Weights of a small transformer language model.
Architecture: rotary positions, no biases in attention or MLP.
Training: 454M tokens, 6933 steps.
MLP neurons of a small language model. Each row is named by its layer, matrix (down: output weights) and neuron, and shows model dimensions 48-175. Each number is 200 + 20 x the weight over its row's rms, rounded and kept within 0 to 999.
A block is one neuron, or neurons of one layer that tend to fire together. After each block is what it responds to, as a language model described it from the Wikipedia text at the highest values.

L6.down12,156,232,242,206,188,189,168,193,178,176,203,189,183,189,233,207,208,187,218,218,214,218,201,243,184,203,234,198,159,185,206,202,186,187,211,217,210,212,234,169,187,191,230,181,185,207,192,232,210,193,237,149,197,228,234,200,238,194,177,175,213,229,191,220,212,186,194,217,216,163,184,207,190,233,204,209,205,183,201,216,188,185,214,204,169,196,175,194,216,208,202,164,211,209,177,203,199,207,222,172,177,179,197,164,194,209,209,194,246,201,200,218,206,201,211,205,204,203,184,198,201,173,175,234,196,219,161,203
L6.down137,187,184,229,250,214,235,188,179,198,206,201,199,229,170,195,236,211,238,210,176,199,199,223,189,176,172,185,231,182,207,188,181,189,185,202,177,221,214,209,186,210,190,219,168,181,204,214,209,209,173,199,183,206,207,223,171,190,210,191,184,234,196,225,161,201,182,204,205,206,178,234,231,187,200,216,173,183,221,179,194,202,166,192,188,193,183,167,239,171,225,184,199,178,176,221,172,183,242,214,201,189,188,200,207,184,189,200,192,170,245,217,224,200,219,175,201,176,197,212,200,239,215,189,209,245,242,232,192
L6.down306,206,195,206,186,222,164,176,153,208,179,174,252,242,210,216,236,191,196,213,193,174,199,211,191,182,205,195,196,204,187,199,194,185,200,217,184,228,193,216,210,178,215,191,196,218,190,208,197,225,199,248,215,231,182,164,181,209,188,190,197,211,188,173,188,208,231,187,187,205,190,223,203,179,165,207,183,189,237,187,169,190,190,185,184,196,209,184,181,213,192,212,210,171,184,188,166,213,197,255,172,185,178,188,199,203,150,190,191,194,178,158,198,183,230,203,204,211,194,233,203,182,214,181,236,203,211,207,173
L6.down458,172,170,188,181,231,211,191,194,202,176,204,210,195,182,195,185,191,192,170,165,198,195,208,203,204,211,225,222,174,217,173,185,214,215,189,200,206,227,209,242,201,217,221,161,218,194,240,191,225,211,235,229,193,194,205,202,188,196,197,174,203,188,188,219,231,210,174,192,200,230,223,178,230,190,211,204,226,202,159,209,202,224,215,160,219,196,237,160,214,221,195,179,215,187,192,199,192,181,167,217,170,208,196,205,189,191,231,186,225,180,214,188,212,194,164,179,176,176,198,215,188,155,202,217,235,183,199,194
L6.down492,201,219,191,232,249,215,189,244,196,181,156,216,214,174,189,188,204,192,219,209,173,190,197,193,211,213,228,214,220,204,182,203,200,212,203,203,223,185,220,237,196,205,221,201,205,197,204,213,177,204,209,168,217,197,192,196,206,184,191,204,209,183,189,193,192,172,198,219,189,200,226,202,191,190,188,197,156,232,186,208,183,169,209,194,154,210,203,223,182,190,206,198,207,212,182,193,165,181,190,173,206,169,212,185,221,220,208,186,190,192,188,205,146,206,177,190,212,212,242,202,214,175,198,197,201,216,214,201
L6.down518,199,184,229,202,205,166,212,208,205,229,256,224,208,191,220,183,218,193,220,172,176,217,217,198,169,209,181,183,207,210,200,175,193,183,233,192,202,209,179,167,197,193,180,160,188,228,211,208,215,235,242,211,196,186,183,205,206,202,220,212,220,176,166,198,184,186,204,210,198,214,217,164,234,188,204,157,200,227,215,212,184,210,173,183,206,198,202,209,180,177,217,216,189,237,197,194,188,207,196,198,200,167,183,180,189,189,216,139,215,194,213,178,170,202,203,182,243,209,200,231,221,209,189,198,199,199,197,195
L6.down522,219,214,214,209,231,180,216,199,240,186,223,207,186,156,224,193,236,210,191,218,192,148,210,195,176,205,202,199,184,220,211,198,155,190,205,207,174,178,184,194,212,167,215,168,193,224,199,230,189,189,191,171,174,208,186,206,230,215,219,187,191,212,203,191,166,181,188,182,209,213,193,213,203,207,229,180,176,194,178,222,204,204,191,231,178,209,168,213,237,214,202,197,225,181,197,182,203,205,165,223,198,206,230,204,238,220,181,191,194,220,209,185,227,189,213,178,205,195,211,215,207,205,192,172,223,175,165,204
L6.down560,165,183,227,190,226,190,190,179,169,205,207,209,198,185,176,193,227,229,180,219,175,207,203,176,163,228,224,234,177,208,169,148,198,184,218,194,182,159,201,188,219,186,204,177,212,191,209,203,193,196,219,184,208,191,172,190,235,214,213,215,201,226,211,192,156,241,165,225,198,226,201,171,195,159,147,211,143,220,190,173,183,212,195,180,190,195,175,180,185,223,190,209,197,205,238,185,230,218,167,221,221,194,203,213,200,198,165,170,213,198,222,189,157,173,224,204,207,210,219,208,233,156,218,179,206,172,206,212
L6.down588,189,208,205,220,196,209,192,196,181,193,203,216,207,173,238,206,192,194,172,193,176,187,206,180,231,219,247,233,219,221,179,215,202,212,235,204,184,217,247,195,191,215,201,180,230,212,222,175,205,181,186,181,225,212,207,208,223,220,220,170,205,177,189,174,212,195,186,202,173,226,216,193,205,210,210,175,159,253,200,190,198,184,209,220,195,183,174,208,182,206,204,187,211,204,196,205,207,188,184,193,168,212,238,207,202,216,190,180,192,186,210,200,178,201,208,184,198,179,185,220,212,165,184,202,220,198,203,208
L6.down689,194,203,213,193,168,226,179,207,182,167,187,193,182,210,186,210,194,222,179,214,207,206,220,182,231,216,201,196,201,221,189,215,217,202,222,241,221,213,225,193,214,194,226,194,182,185,235,180,181,169,197,190,208,186,195,211,200,202,206,186,188,198,178,203,276,195,227,190,208,192,201,206,173,212,177,216,179,186,172,194,210,261,216,192,193,198,196,176,212,215,223,208,198,205,226,209,184,201,197,229,149,186,205,193,223,215,204,211,198,199,214,194,185,223,229,195,229,245,203,152,195,178,184,207,190,175,241,185
L6.down833,186,191,196,171,230,211,191,202,205,187,170,201,217,185,216,220,191,246,191,208,195,227,210,180,230,200,156,206,227,177,200,220,204,198,223,201,171,217,178,233,197,215,242,195,209,205,212,192,229,214,179,222,177,145,243,200,212,214,221,200,225,186,195,193,197,197,168,230,202,188,207,224,192,182,208,209,192,200,223,191,218,238,190,187,214,200,190,196,173,206,211,226,188,222,178,264,195,182,190,186,201,202,178,210,179,203,203,205,164,185,199,247,225,158,170,199,197,197,173,195,178,196,169,183,189,188,198,171
L6.down1083,212,172,204,205,188,192,210,192,186,194,184,181,206,209,179,201,228,191,203,199,177,203,187,200,189,192,211,204,186,199,232,193,200,224,175,238,218,233,183,194,170,239,205,204,194,206,207,172,183,215,187,181,205,187,191,222,196,233,198,224,226,154,188,192,162,233,200,221,210,202,183,196,216,201,227,167,216,177,226,233,174,197,163,196,173,218,200,193,195,179,246,237,221,215,185,202,177,192,220,207,207,244,177,214,202,202,182,183,221,223,179,215,196,190,193,187,219,214,198,203,187,202,152,203,199,139,192,220
L6.down1159,201,202,199,206,204,184,225,186,219,176,191,211,199,239,213,184,212,196,232,239,219,193,199,157,235,230,202,207,214,197,190,227,200,214,205,223,208,222,223,236,213,198,202,178,182,198,209,198,211,220,169,171,195,215,191,198,162,186,198,199,195,201,179,210,237,203,200,201,214,195,152,213,164,226,233,163,197,215,249,177,207,206,189,221,182,177,216,184,217,223,212,177,207,255,176,203,184,218,193,178,217,179,172,225,205,163,205,171,200,201,210,209,159,199,171,225,200,182,197,171,153,218,189,188,215,217,230,204
L6.down1206,206,212,232,223,224,203,203,197,203,196,221,177,190,160,167,191,166,208,167,169,198,234,218,190,190,215,172,214,204,182,225,188,213,189,234,171,211,201,200,207,211,212,166,183,206,217,198,215,191,226,204,176,162,213,227,197,186,192,234,198,232,208,199,214,190,193,191,195,176,209,189,205,190,164,204,205,209,210,217,222,161,183,216,193,253,190,198,215,203,191,196,200,198,198,194,221,187,188,204,186,192,191,197,200,198,161,225,172,211,191,204,179,171,169,178,189,218,200,204,167,189,238,194,213,182,239,195,230
L6.down1226,178,188,196,204,202,207,201,221,183,191,173,178,222,218,213,182,186,214,198,236,210,198,186,169,178,196,222,211,194,197,223,186,190,169,264,235,221,220,186,171,186,222,181,143,231,212,218,225,188,196,220,200,235,165,220,201,221,218,246,183,194,196,198,202,172,203,180,212,193,195,181,194,226,193,215,212,177,243,215,179,190,244,188,176,190,183,184,217,195,198,231,184,219,183,188,190,224,170,245,173,162,212,214,206,196,212,229,151,197,212,192,211,202,217,211,188,228,222,205,212,208,200,213,202,201,187,197,181
L6.down1249,242,191,212,205,199,181,176,217,202,203,199,213,236,195,204,163,175,238,245,189,214,220,233,188,215,235,221,208,211,175,203,207,195,224,174,217,176,221,159,184,198,196,197,171,167,197,177,223,210,155,219,204,202,199,202,166,210,195,232,199,176,195,158,222,168,191,210,221,220,171,148,196,179,207,231,222,204,158,173,204,199,180,208,196,214,208,188,212,211,180,256,184,187,215,219,175,232,195,203,219,166,195,197,181,198,186,224,215,179,215,196,182,219,168,199,186,200,220,229,206,229,199,223,174,199,181,219,176
Section and sentence boundaries. First "=" opening a wiki section heading after a blank line (==Career==, ==History==), plus sentence-final periods and paragraph breaks.

L7.down708,214,168,192,187,179,186,214,197,173,201,206,218,178,195,184,224,175,195,219,172,173,195,177,213,192,205,204,198,243,180,195,219,194,195,246,205,225,216,227,221,189,227,213,163,196,211,183,203,228,193,251,195,178,200,257,221,233,196,175,164,229,205,189,233,215,193,191,203,195,203,175,209,208,215,222,208,204,194,188,211,174,224,193,208,172,185,215,180,159,169,207,168,216,217,164,196,201,204,167,208,185,195,205,200,201,202,202,199,222,204,174,184,154,195,193,191,223,182,214,195,198,227,184,196,212,182,193,188
Section-start boundary markers. The first = of a wiki section heading after a blank line, such as ==Career==, plus paragraph-ending periods, paragraph breaks and table-row pipes.

L2.down244,216,202,212,188,188,150,195,269,224,196,197,235,205,243,182,188,181,186,179,224,222,192,218,228,183,200,184,214,175,178,200,214,181,201,199,196,192,218,196,200,210,225,250,181,234,187,176,242,162,215,241,192,155,197,228,208,187,218,193,230,194,177,195,181,218,215,179,191,210,158,236,179,189,228,213,199,189,200,207,202,189,193,186,209,187,198,204,201,217,191,191,244,221,203,197,195,193,214,191,213,205,233,214,180,184,208,221,234,184,204,195,201,254,218,198,202,194,170,208,230,229,240,223,196,199,180,240,226
L2.down885,167,177,190,199,218,171,214,182,192,213,220,193,173,211,187,166,208,193,219,221,186,206,188,201,255,205,194,211,209,226,243,187,160,185,208,227,188,200,203,217,219,191,226,174,229,213,215,251,180,199,203,214,200,192,197,195,237,232,207,203,197,179,193,207,185,234,225,211,193,224,200,212,212,223,215,199,193,193,179,199,182,159,187,218,199,205,200,201,243,177,214,186,224,194,199,215,178,240,225,190,213,196,198,181,239,203,217,200,238,226,231,219,236,205,194,188,223,217,184,197,210,208,196,204,191,217,214,176
L2.down1127,219,196,206,204,209,208,173,201,199,217,235,188,183,206,190,205,220,170,202,193,225,169,224,188,200,218,208,230,227,203,224,219,191,220,238,197,206,208,174,173,175,229,198,213,215,200,211,212,181,180,200,186,191,164,193,186,162,222,204,189,205,187,215,204,161,214,185,210,183,204,203,205,211,186,211,205,221,190,161,175,162,200,165,208,212,202,218,202,212,216,239,231,218,200,182,168,194,269,197,212,188,193,183,187,158,170,210,187,185,194,219,183,212,213,198,195,229,165,224,199,198,195,189,193,179,179,198,175
L2.down1254,238,216,179,221,222,230,191,175,194,214,209,178,217,206,174,206,185,212,214,225,172,206,155,155,218,176,186,210,233,194,219,191,218,201,178,169,198,217,202,198,223,168,233,171,192,176,198,198,186,190,197,191,187,204,193,231,228,216,197,186,173,215,186,260,191,221,223,198,200,214,197,200,219,205,209,167,197,208,170,180,201,206,168,247,182,187,180,178,217,222,248,179,212,205,180,200,213,162,227,214,231,222,206,174,224,214,221,186,210,191,187,207,218,217,185,178,219,185,201,199,202,193,199,199,163,227,203,204
Clause-ending punctuation. Punctuation closing a long descriptive clause in prose, strongest for dashes before an elaboration (—no matter, – however), also commas, periods, semicolons.

L6.down21,223,201,218,216,202,162,227,199,176,184,214,215,191,157,173,163,193,201,222,218,203,164,178,229,204,189,207,191,180,206,186,205,177,178,191,213,228,188,193,198,205,191,202,184,222,204,181,222,205,211,204,206,169,211,215,183,230,206,223,207,212,207,246,247,179,208,219,171,189,176,188,191,184,181,214,210,232,211,214,209,182,203,170,190,173,184,205,176,201,214,212,192,200,194,210,165,208,186,192,175,194,203,246,182,184,211,193,185,212,165,218,229,184,179,210,204,165,212,185,212,220,195,211,205,170,201,217,197
L6.down192,238,186,193,225,182,202,210,175,238,205,205,204,174,186,210,184,207,244,219,171,219,192,189,194,207,216,208,170,186,235,202,196,184,266,168,212,210,199,184,191,207,175,228,179,213,173,181,200,156,215,202,172,196,174,194,190,233,196,233,198,196,181,192,225,150,186,226,200,203,208,185,197,193,194,208,191,213,202,201,164,224,219,159,192,222,186,207,199,197,234,208,171,170,216,212,239,157,206,230,176,240,205,218,202,231,194,179,186,197,221,180,218,133,215,205,221,219,152,231,239,248,158,207,221,192,207,175,163
L6.down197,203,187,209,208,206,175,215,198,185,225,203,173,233,210,192,202,197,181,207,192,205,186,197,175,204,217,204,172,215,201,185,163,205,238,188,223,152,200,172,210,224,179,215,192,225,218,182,228,175,178,190,213,208,183,194,205,209,214,189,205,204,212,210,206,216,227,232,177,170,212,202,199,198,214,239,175,216,208,182,171,194,174,178,206,185,189,200,164,214,200,152,161,194,175,199,159,200,206,198,204,203,192,216,202,183,177,191,209,204,163,213,222,207,183,230,185,173,228,199,229,210,178,224,223,190,188,194,170
L6.down372,202,223,180,197,236,142,193,214,222,229,229,221,197,199,203,198,170,229,200,185,178,184,206,206,219,190,200,183,204,219,168,194,190,232,229,211,223,171,181,214,193,169,203,170,186,207,227,202,218,186,186,196,196,235,192,192,204,206,225,181,202,228,193,229,180,158,233,181,224,192,187,185,203,209,189,214,182,186,203,190,209,167,197,214,250,186,208,194,215,173,212,220,203,162,172,209,202,194,183,207,215,220,168,169,226,198,234,257,197,184,219,209,137,212,186,189,219,186,219,193,233,197,180,179,197,197,181,175
L6.down451,227,163,213,206,194,222,224,232,220,187,219,172,187,193,196,213,170,194,191,197,213,226,175,201,192,221,194,199,155,187,216,221,195,205,185,193,184,190,191,202,187,224,190,180,200,208,187,190,179,212,181,182,180,201,188,185,220,204,196,243,198,180,212,201,190,166,219,202,194,202,205,163,218,199,201,211,191,202,210,190,181,178,163,183,199,204,206,178,224,173,203,236,189,184,213,217,219,176,210,219,181,190,199,172,190,207,203,174,252,157,184,232,201,195,176,193,217,172,215,224,199,178,196,201,184,226,228,221
L6.down681,194,242,187,165,175,223,201,251,259,222,198,232,203,225,200,198,186,191,192,201,194,197,180,222,210,214,220,172,187,207,216,215,184,184,195,200,211,186,232,230,205,190,200,212,192,230,208,216,192,230,212,186,219,220,179,226,213,204,210,217,183,178,233,239,175,204,197,211,227,217,203,220,226,199,204,210,197,202,213,206,211,225,202,226,210,187,197,191,219,201,203,188,200,193,191,182,166,185,216,213,182,165,220,190,214,215,191,238,170,159,208,222,212,182,178,243,182,200,230,158,216,237,195,204,230,227,209,195
L6.down718,185,187,191,203,190,184,187,209,236,211,220,212,173,198,191,155,149,190,199,222,255,175,186,243,151,181,197,187,194,214,171,202,190,190,218,160,179,183,223,203,171,231,220,215,207,182,214,160,226,194,208,174,217,227,198,187,191,206,219,204,180,152,204,195,218,202,221,188,206,193,197,225,198,210,205,185,198,219,195,228,196,220,205,175,204,236,169,190,202,240,202,202,197,190,180,163,164,187,198,221,236,210,174,195,190,195,168,210,164,225,171,177,202,213,178,176,202,156,236,189,227,221,158,207,192,211,177,188
L6.down725,205,219,179,193,209,192,220,202,186,224,196,234,198,207,177,179,171,202,181,246,213,223,210,219,210,184,248,219,236,221,249,204,189,168,203,189,187,201,209,181,237,214,207,205,190,190,163,213,198,184,199,178,196,208,194,207,185,225,177,166,170,207,197,195,174,203,176,231,202,219,257,223,203,188,179,198,230,190,211,167,214,185,219,206,204,212,197,192,249,214,211,189,227,185,169,181,169,202,195,227,177,220,230,194,159,184,198,204,166,172,184,180,240,214,194,194,220,184,194,228,194,201,181,205,168,201,193,183
L6.down816,202,210,213,218,192,219,231,222,213,185,208,215,235,211,213,235,185,227,184,169,186,188,194,224,215,210,168,193,222,188,204,222,201,180,178,211,196,183,211,215,221,210,202,232,209,246,196,183,199,219,194,217,188,162,171,225,191,185,197,205,231,205,215,216,163,207,200,202,213,168,212,173,229,207,176,210,185,229,225,176,224,173,201,191,169,181,218,195,210,198,204,195,209,196,207,200,216,214,182,184,192,198,204,193,198,195,221,197,223,146,224,198,193,178,216,201,201,179,208,228,205,213,196,227,200,206,201,156
L6.down817,172,202,200,185,174,186,180,156,154,243,229,216,165,211,178,215,189,192,198,222,197,180,181,195,220,219,174,188,189,233,223,211,226,171,187,189,199,187,247,201,182,209,210,181,180,206,194,195,186,192,228,194,198,191,191,217,227,203,178,203,224,185,220,170,191,203,187,176,189,239,185,200,162,173,203,202,187,200,211,196,205,239,208,217,189,161,226,171,176,221,190,175,183,180,184,202,210,206,187,188,177,222,214,187,193,199,203,187,156,195,202,199,237,206,193,183,234,176,236,171,231,228,227,235,188,193,190,190
L6.down931,212,173,197,209,207,233,196,176,218,203,200,192,178,215,233,215,197,210,206,177,178,192,179,176,217,190,204,191,209,218,201,187,205,247,215,169,187,207,217,211,192,155,203,170,190,223,162,209,186,182,229,182,209,214,208,198,235,192,195,225,177,197,217,225,209,201,223,189,167,209,190,186,206,189,194,160,161,216,179,185,222,201,198,211,192,200,196,188,197,220,216,171,218,213,203,192,210,206,186,207,165,190,214,194,171,246,211,209,202,192,207,208,211,173,182,173,200,188,161,197,202,192,229,231,240,175,195,234
L6.down939,173,196,177,179,189,200,218,193,193,218,172,187,230,209,208,237,162,188,207,193,203,203,203,171,189,225,218,228,201,165,226,204,219,186,213,204,186,174,245,195,212,225,186,173,194,213,223,182,205,172,184,191,206,184,185,194,219,179,193,200,214,196,186,183,188,184,208,200,140,223,197,214,265,204,186,193,207,178,190,187,227,229,169,193,197,205,216,226,230,220,219,181,205,189,178,227,204,221,212,150,211,194,190,203,180,211,154,171,220,214,193,208,219,195,220,231,215,213,188,217,224,205,203,232,220,208,173,197
L6.down972,233,222,183,196,225,201,247,188,213,234,192,212,173,204,210,196,158,179,214,166,218,187,223,202,211,167,194,204,221,190,194,184,196,198,221,187,213,205,208,219,216,218,241,166,190,217,210,194,169,166,212,168,190,184,189,212,232,195,210,202,192,184,204,203,198,211,186,203,172,211,194,168,205,216,184,178,180,207,178,233,219,207,202,163,204,229,155,195,239,199,197,191,213,219,228,199,209,204,225,229,183,207,228,196,212,210,199,227,219,205,187,199,195,214,183,232,174,200,203,194,175,208,221,193,225,235,230,189
L6.down1019,190,181,186,206,209,248,218,221,213,189,183,211,190,192,187,192,231,172,178,204,212,177,182,228,188,232,189,151,204,180,198,192,231,204,210,201,201,189,235,181,188,210,229,199,173,204,181,252,178,177,213,232,241,220,190,185,192,178,201,216,199,175,222,189,165,185,215,211,205,193,190,178,191,194,201,180,205,178,198,190,212,192,188,213,197,210,174,233,217,202,205,186,210,200,204,179,221,202,195,209,191,174,206,167,253,173,208,206,209,192,215,206,232,228,208,217,206,178,216,215,192,195,223,195,201,186,193,220
L6.down1074,197,194,200,214,197,202,204,169,201,144,156,216,203,206,179,199,203,200,182,197,197,173,189,209,196,210,187,200,178,168,202,207,155,198,201,222,175,158,193,184,195,200,184,191,193,192,187,192,197,218,195,210,190,193,226,221,208,230,191,190,196,188,159,168,181,179,201,199,241,211,186,198,207,224,231,155,194,214,202,218,178,160,223,201,172,184,193,175,184,237,208,149,176,213,164,205,177,204,227,179,199,205,226,233,209,192,194,233,203,226,192,188,200,218,230,225,177,197,185,171,198,188,207,215,191,222,208,200
L6.down1276,217,219,201,205,223,191,199,167,228,185,188,244,226,195,243,181,168,208,190,206,207,198,195,218,188,204,179,191,177,218,198,182,225,204,191,178,206,193,212,186,212,206,197,168,165,202,171,186,188,178,224,212,193,203,177,208,194,172,212,222,199,226,208,237,224,199,189,186,197,230,213,187,222,175,213,184,175,208,210,190,227,184,215,195,192,195,175,176,194,234,195,181,205,185,212,200,180,205,175,147,152,178,164,194,182,202,218,178,247,194,205,194,179,173,209,173,214,225,249,218,194,217,210,204,177,205,180,237
Comma after subject. Commas right after a clause's subject (a noun phrase, or who/which), opening an interrupting aside before the verb: "The opposition, headed…", "who, even…".

L7.down1091,191,218,219,206,211,189,212,190,186,183,203,202,204,200,196,191,167,195,220,208,159,180,217,211,192,206,191,179,187,194,223,185,187,217,215,183,185,202,225,208,217,183,217,174,172,215,168,190,187,215,195,175,236,222,174,176,221,208,204,180,187,208,191,242,174,222,200,175,188,187,191,220,189,202,227,185,172,217,175,205,227,214,214,207,210,209,172,197,166,243,176,173,217,200,218,200,191,208,229,198,178,224,255,200,207,234,165,198,203,216,161,187,208,202,146,213,164,215,213,210,162,205,200,187,187,182,199,228
Clause-opening function words. Commas, prepositions and conjunctions that begin a new phrase or clause in Wikipedia prose, e.g. the to in "In order to", "However, to", "He and", "As of".

L2.down138,206,193,191,233,190,207,174,175,179,219,232,182,198,220,192,165,205,226,184,210,228,201,190,201,228,218,212,219,212,229,170,150,235,202,235,182,201,208,208,198,216,212,210,179,165,189,181,200,161,153,218,227,183,162,211,184,206,256,184,201,227,190,195,205,149,181,188,210,195,252,224,207,192,205,229,206,171,179,200,186,189,212,185,205,222,205,193,184,205,203,214,219,222,215,210,215,217,206,209,189,212,194,204,211,200,171,195,192,208,196,212,211,190,208,221,182,206,199,197,209,202,195,166,199,195,221,208,228
L2.down258,195,217,207,186,197,224,219,196,188,175,175,209,210,181,222,207,221,206,205,229,203,220,209,222,201,252,226,215,260,207,228,207,205,235,218,208,191,218,188,172,203,192,191,188,200,191,187,165,228,198,185,185,229,210,194,141,210,185,212,178,256,203,203,221,183,206,180,209,196,180,173,195,226,182,222,197,234,201,209,216,233,229,195,176,227,187,230,180,198,189,214,179,192,231,188,180,140,198,227,211,196,200,191,201,235,164,180,184,196,188,218,180,209,201,220,217,225,206,231,202,189,183,181,196,183,207,182,196
L2.down660,166,208,203,194,253,181,237,141,178,173,196,214,172,222,188,208,222,205,211,230,209,174,207,196,188,228,171,183,214,219,200,193,235,225,219,206,249,215,240,201,205,218,187,184,206,182,225,175,179,183,214,180,200,160,170,180,261,212,200,203,221,153,205,237,192,253,210,228,154,186,202,218,183,192,210,211,217,209,183,177,200,260,203,193,180,221,191,183,207,177,209,192,192,222,174,202,190,215,185,218,176,253,203,185,216,203,180,189,204,207,178,216,173,190,192,184,211,205,219,183,204,197,178,200,180,169,224,178
L2.down1022,192,191,204,178,198,192,231,233,214,215,202,186,218,201,198,180,195,204,209,193,221,187,210,138,177,195,200,222,197,189,187,179,218,212,225,164,208,228,204,181,240,185,183,185,201,151,170,212,198,197,189,214,227,189,225,177,248,197,202,198,234,199,220,205,175,211,191,177,197,189,207,219,209,198,189,198,216,200,171,198,206,218,194,193,184,208,235,159,184,212,207,190,227,215,224,200,219,181,185,235,195,173,191,214,222,206,217,193,203,165,226,199,193,226,199,213,195,213,179,182,168,145,235,217,206,162,219,215
Wiki section-heading opener. The first = of a == section heading at the start of a line after a blank line, as in ==Background== or ==Release==; weak on word-ending pieces like -nt, -ment.